config.yaml
hidden_size: 512
head_dim: 128
positions: "learned"
bias: "all"
init: "normal"
optimizer: "muon_variant"
learning_rate: 0.00965
lr_head: 0.00942
max_seq_len: 512
MLP neurons of a small language model. Each row is named by its layer, matrix (up: input weights) and neuron, and shows model dimensions 208-271. Each number is 128 + 32 x the weight over its row's rms, rounded and kept within 0 to 255.
Before each neuron's rows, "fires in" lists the words (lower case) most often at its 100 highest values on Wikipedia text that the model never trained on. A number after a token or word is its count.

fires in: "to" 34, "of" 10, "a" 6
L6.up975 [128 124  92 130 153 157 129  66 180 140 130 100 131  97 120 129 124 112 129 137 172 103  59 111 151 177 105  81 171  60 160 107 146 142 144 133 128 133 140 125 146 131 157 134  96 169  68  92 128 123 129 156 131 141  88 176 136  99 122 107  75 210  98 125]

fires in: "some" 17, "an" 13, "no" 9, "to" 5, "private" 4, "part" 4
L4.up1361 [203 121 131 176 122  89  83 180 155  76 162 151  77 125 111  57 130 138 157 114  86 141 186 154  93 188  84 129  51 133 184 113 126 123  39 125 130 134 128 132  97 133 142 142 153 104 141  96 154 106 137 101 160 170  94 130 149 178 115  87  58 105  37 101]

fires in: "and" 90
L4.up1667 [114 128  98 104  74 169 192 117 121  92 158 188 150  95  93 134 138 168  75 162  48 177 122 154 147 162 143 178 119  73 150 146 108 189 135 106  97 153  35 135 162 151  85 129 121 137 140 143  88 123 142  81  83 141 133  95 156 126 125 143 176  55 183 188]

fires in: "and" 35, "of" 30, "or" 25
L4.up264 [123 171 131 115 142  97 130 148 115  95 152  97 179  98 157 166 152  90 149  80 131 133 141 186 171 150 191 193 133 152  82  53 113 142 133 160  67 127 129 145 139 125 126 145 131 161 154 118 176 144 201 139  53 129 168 122 128 134 169 130 173 156 135 144]

fires in: "a" 100
L6.up1699 [132 141 175 153  50 156 160 169 102 132 109 135 147  96 144 167 138 150 158 173 174 122  71  93 155 116  71 152 116 162 170 170 114 164 135 170 100 125 111 143 133 123 149 140 168  98 145 150 131 183 122 136  92 146 128 186 163 165  81 171 144 124 113 168]

fires in: "an" 46, "st" 8
L6.up795 [194 131  87 181 150 166  84 189 144 145 148 110 136  98 186 150 145 110 116 192 122 173 170 108 148 147 151 186 141 158 118 130 133 165 140 104 125 121 103 138 117 147 119  88  96 138 126 148 113 153 141  40 124 186 143  72 136 118 111 181 186 101 141 133]

fires in: "the" 35, "this" 8, "a" 4, "review" 4, "moved" 4
L6.up722 [ 69 146 128 127 130 188 124 135 137 155 131  89 184 100 115 187 144 145 103 158 122  77 142 133 123 143 113  83 130 139 136 150 111 146 196  82 137 140  78 103 119 146 175 113 100 102 107 168  88 154 142 115 118 139 110 110  54 214 103  94 154 161 166 151]

fires in: "of" 49, "to" 9
L4.up1554 [112 123 136 121 124 173 111 160 130  72  80 166 113 147 200 109 165 128 113  84 121 160 136 183 156  92 134 115 134  64 114 137 139 184 107 126 138 148 167 149 151 128 220  76  99 111 174 114 108 163 125 104 168  93 165 137 136  90 103 130  97 154 120 132]

fires in: "6" 47, "2016" 7, "convention" 6, "september" 5, "1986" 5, "2006" 4
L4.up568 [121 137 124 203  89 202 122 130 171 129 121 129 107 121 205 122 121 121  96 131  95 104  95 114 166  81 171 180  63 119 142 119 187 147 102 133 140  80 165 146 172 130 165 108 163  95 108 108 115 139 110 117 143  82 136 107 107  47 112  85 132  93 194 181]

fires in: "the" 24, "a" 20, "s" 11, "as" 9
L6.up94 [ 94 133 168 157 109 161 125 207  94  66 134 131 145  94 155 165 139 160 178 120 125 142 138 160 117 164 115 144 132 127 214 122 148 119 150 144 104  70 170  92 142 221 100  88 126 133  88 151 127 109 131 120 132 110 134 101 103 123 117 110 139 124  74  79]

fires in: "same" 14, "that" 12, "one" 12, "this" 9, "different" 5
L6.up1328 [ 95 205 169 147 125 149 105  55 102 176 120 164 147 102 122  88 123 131 129  92 141 139 144 118  84 145  97 103 113 174 229 130  97 162 111  60 242 140 126 124  93 136 152 163 161  97 191 154 144  92 116 165 155  86  92 162 130 119 173 169 137 172  89  87]

fires in: "these" 33, "that" 16, "this" 7, "such" 6, "those" 4, "following" 4
L4.up535 [122 204 126 128 175  84  64 139 115 156 195 107 148  98 146 162 154 108 141 123 101 123  91  78  82 176 126 122 134  91 158 170 132  71 113  84 153 152 175 161 140  97 102  89 110 132 193  61 179 146 169  84 155 120 139  78 112 158 167 110  86 104 144 180]

fires in: "the" 38, "madonna" 9, "first" 4
L6.up1760 [115 133 130 139 102 127 132  85 126  53 168 137 103 142 174 100 127 102 170 141 108 134  83 120 157 137 135 107 164  72 111 102 108 158 137  99 104 132 128 155 109  88 166 137 177 124  60 176 126 169 137 113 142 170  97 143 122 154  73 158 117 113 123 106]

fires in: "on" 81
L4.up1522 [126 125 127  87 101 177 120 146 150  93  81 143 101 127 166 148 132 134 149 175 154 126 122 111 117 114 132 107 184 160 123 107 148 185 146 139 163 105 117 124 122 167  69 160 105 163 140  40 183 122 160  83 122 123  87 154 101 150 149 103 137  70  95 136]

fires in: "a" 100
L4.up321 [115  94 103 113  96 124 137 158 103 114  89 137 138 120 125 221 138 145 152 103 163 115  73 140 155 103  94 182 143 164  86 140 125 155 192 149 109 146 114 123 124 154  91 131 114 105 212  90 111 149 108 143 146 188 139  78  99 194 131 137 215 145 152 113]

fires in: "on" 78
L4.up942 [ 83 153 144 117 169  92 102  87 156 180 112 145 113 199  68 134 143 124 136 129 145 149 123 146 129 118 149 119 112 121 147 116  95 112 139 146 109 139 108 126 151 152 163 132 187 119 141  24 159 110  84 109 151  92 141 180  79 163 121 127 106  94 118 102]

fires in: "and" 30, "as" 15, "then" 11, "or" 7, "to" 7
L4.up1750 [158  52 128 122  84 143 122  83 136 110 121 118 110 106  93 123  85 105  68 101 115 183  84 129 168 106 154 145 140 127 168  94 118 128 169 160 101 134 110  95  95 159 198 181 112 102 178 177  99 117  78 135 154 139  88 208 128  85 118 145 153 148 113 127]

fires in: "which" 26, "as" 19, "with" 8, "end" 5, "that" 4, "entering" 4
L4.up1010 [145 137 164 145 177  90  90  75 112  70 174  98 114 117 127  61 143 124 100 125  70 155  78 143 105  96 167 124 117 108  98 106 141 111 112 114 148 118 146 122 171 130 114 139 132  95  89  98 137  97  74 125 167 131  81 162 168  79 106 146 105 160 134 175]

fires in: "that" 23, "these" 20, "this" 15, "same" 7, "each" 5, "to" 5
L6.up1420 [165  94  50 140 122 119  98  56 225 158 178 107 132 112 163 121 114 166  80 150 116  98 149 137 167 106 105 102 129 102 127 166 187 103 171 111 149 152 142 123 112 130 139 150 135 112 146  79  82  95 112 100 196  78 161 132 149 149  91 138 123  99 105 144]

fires in: "a" 27, "made" 10, "an" 6, "0" 4, "make" 4
L6.up236 [167 147 127 131 140 139 124 150 100 117 157 138 178 142  91 130  72 143 162  87 106 152 140  96 155  93 108 157 123 139 151 139 112  98 146 125 135 123 119 139 172 114 103 163 140  81 110 123 138 146 187 140  78 141 178 111 129 150  82  92 112 170  92 161]

fires in: "a" 84
L6.up1842 [128  54  80 114  88 146 134 202 123 150 119  79 154  67 176 145 116 135 114 102 167  77 115 103 152  70 112 132 130 174 109  78 149  88 108 140 111 105 156 128 161 171 177 133 113 120 114 126 115 146 147 131 101 174 150 148 119 119 131 166 160 121 163 138]

fires in: "a" 60, "baby" 4
L6.up1733 [103 144 138 190  91 164 120 156  82 148 168 140  57 156 150 168 180 170 135 132 190  99 133 100 108  87 110 109 147 138 141 146 104 174 120 186 138 171 110  90 105  93  92 120 134 107 111  89 182 148 118 141  92  97  71 124 157 166 115 113 168 155 153  83]

fires in: "a" 41, "more" 8, "most" 8, "very" 8, "and" 6, "an" 6
L6.up1147 [ 80 105  84 146  85 180 161 147  67 101 159 114 137  73 117 151 132  52 117  99 155 135 137  92 118 127 111 122 169  81 195 107  99  67 152 102  99 118 115 112 109 180 132 114 100  94 126  80 158 142 175  98 100 134 173 129 158  94  87  68 124  94 139 126]

fires in: "the" 35, "s" 29, "its" 11
L4.up265 [126 134 136 170  82 179 109 124 112  84 105 112 151 117  14  99 189 145  89 132  86 142 135 139 147  89 156  94 132  86 162 115 118 135 165  88 159  84  94  89  92 153 126 177 110 111 161 123 139 137  57 101 139 143 127 186 151 108 126 153 137  94 143 134]

fires in: "s" 25, "of" 24, "from" 6, "her" 5, "by" 4
L4.up908 [100  79 156  87 129 212 127 195 110 129 207  98 191 107 149 147  90 175 110 129 130 209 174 167 174 152 151 152  97 145  57 144 110 251 119 129 118 106  98 158 163 185 119 138 178 122 121  92 132 123  82 117 153  93  97 156 128  99 108 162 125 118 105 162]

fires in: "as" 25, "there" 12, "like" 8, "than" 5, "in" 4
L6.up1573 [ 98 120 143 176 117 120 107  77 153  83 137 106 129 104  91 131 187 153 150  99 105 119 134 139 125 197 138 136 120 117 172 137  79 116  83 123 180 137 123 150  41 158 119  95  95 116 139 118  52 176 129 103 114 149 102  99 117 105 122 152 111 110 142 141]

fires in: "of" 24, "the" 22, "to" 13, "from" 4
L6.up644 [140 116 187 169 168 184  97 110 196  48 135 127 148 124  94 184 158 138 106 126 138 174  52  75 106 118 135  97  92 106 131  66 137 117 149 174 127  96 145 169 139 130 144 102 195 155 105  74 150 136 165  95 141 138 115 141 145 158 143 163 149 119  93  93]

fires in: "such" 27, "them" 11, "it" 9, "these" 7, "same" 6
L6.up1937 [ 54 147  77 158 108 105 101 135  99 109 153 116  94 143  86  79 121 101 170 109  69 119 121 109  94 100  97 116  75 120  71 155  81 157 145 132  87 148 123 117 161  89 184  71 114 110 134  95  60 137 150 159  97 130 163 113  72 120 163 154  86 161 131 167]

fires in: "as" 38, "by" 5, "into" 5, "south" 5, "a" 5, "in" 5
L4.up439 [125  89 142 150 102  51 129 130 101  95 101 169 126 125  97 137 136 122 125 112 130 172 150 175 127  95 148  95 107 116  92 173 126  77 193 163 174 175 202 157  92 115 180 114 125 153 100  85 116  88 159 162 161  96  98 114 160 158  90 132 144  74  54 137]

fires in: "in" 31, "of" 24, "delta" 4
L6.up1336 [138 115 173 124 141 205 129  88  89 112 140 174 126 156 182 183 125 121 127 157 137 108 115 118 127 119  97  73 152 130 120 115 140 152  53 152 127 134 123 124 162  81 162 113 133 120 107  71  71 160 115 126  80 169 136 193 136 178 110 170 117 131 128 171]

fires in: "in" 33, "as" 10, "although" 5, "with" 4, "from" 4
L4.up2016 [151 110 182 152 130 117 164 118 141  76 121 136 103  92  72 147 134 116 115 177  85 118  93 110  66 153  98 150 124 172 132 106 128  90 179 173 154 134 174 115 127 201 113  81 131 194 142  90 123 135 103  89 120  81 142 143 105 154 133  89  75 114 141 133]

fires in: "in" 46, "on" 7, "portrait" 5
L6.up1701 [162 141 129 142 135 175 122 135 135  81 112 138 151 164 134 111 146 125  90 135 136 203 103  89 163  96 112 187 102 168 125 117  98 123 183 110 180 125 175 135 122 159  87 106 113 138  97  83 162 149 104 120 190 144  85 127 123 118 108 195 150 115 105 116]

fires in: "an" 43, "first" 7
L6.up96 [135 132 173  54  69 155 147  96  91 104 137 113 114  88 100 134 111 116 138 179 110 178 166 134 128 151 123 162  87 110 182  99 178 145 210 127 166 185 142 117 152 120 159 132  57 127 156 132  89 141 143 105 138  82 136 166 137  62 102 154 132 138 128 104]

fires in: "in" 29, "and" 8, "as" 7, "to" 6, "a" 4, "some" 4
L6.up20 [185 131 120 127  81 103 135  95 150  89 191 142 154 101  96 182 131  81 145  82  85  64 149  86 132 122 161 132  86 158 204  99 150 136 122 118 127 124 153 137 131 140 105 138 135 107 163 142 144 158 130  93  96 125 123 106 156 165  87 159 164 129  70 113]

fires in: "in" 38, "14" 5, "states" 5, "league" 5, "opened" 4
L6.up755 [ 90  89  93 108 153 152 125 168 131 114 147 137 151 130 121 182 187 107  78 148 128 169 224 135 117 166 185 105  93 117 152 185 176 157 109 162 102 146 135 159 122 159 127  93  61 135 178 125  96 103 174 101 137  62  90 144  96 154 105 101 129 102  57 143]

fires in: "of" 32, "on" 24, "at" 15, "under" 5
L4.up1792 [125 133 100  82 187 213  71 132 180 119  94 170 142 124 147 135 110 149 148  98 136 102 128 139 196  75 119 114 148 110 117  86  81 139 112 157 163 108 139 110 146 134 104 147 126 130 157 147 123 113 152  62 125 160 122 140 121 100 155 160 186 118 149 138]

fires in: "on" 17, "was" 13, "as" 10, "aut" 6, "is" 6, "non" 4
L6.up1930 [102 104 156 144  98 165 101 130  90 106 133 129 112 172 116  85 140  87 172 101 161  94 114  85  95 193 192  88 131 174 132 123 130 100 133 141 165 143 109 118 184 152  82 114  74 158  34  51 121 124 169 110 118 103 136 104 131 113 169 119  77 107  65  91]

fires in: "the" 19, "other" 9, "he" 8, "they" 8, "of" 8, "two" 4
L4.up1032 [ 84 136 118 169 115 134 116 135 105 104 137 110 126 157 114 152 182 145 163 119 176 207 133 126 112 132 141 147 130 120 157 118  69  95 137 127 129 111 122 153 169 123 128 180 116  84 119 123  62 130  83 180 100 196 118 141  95 185 102 130 233 143  75  77]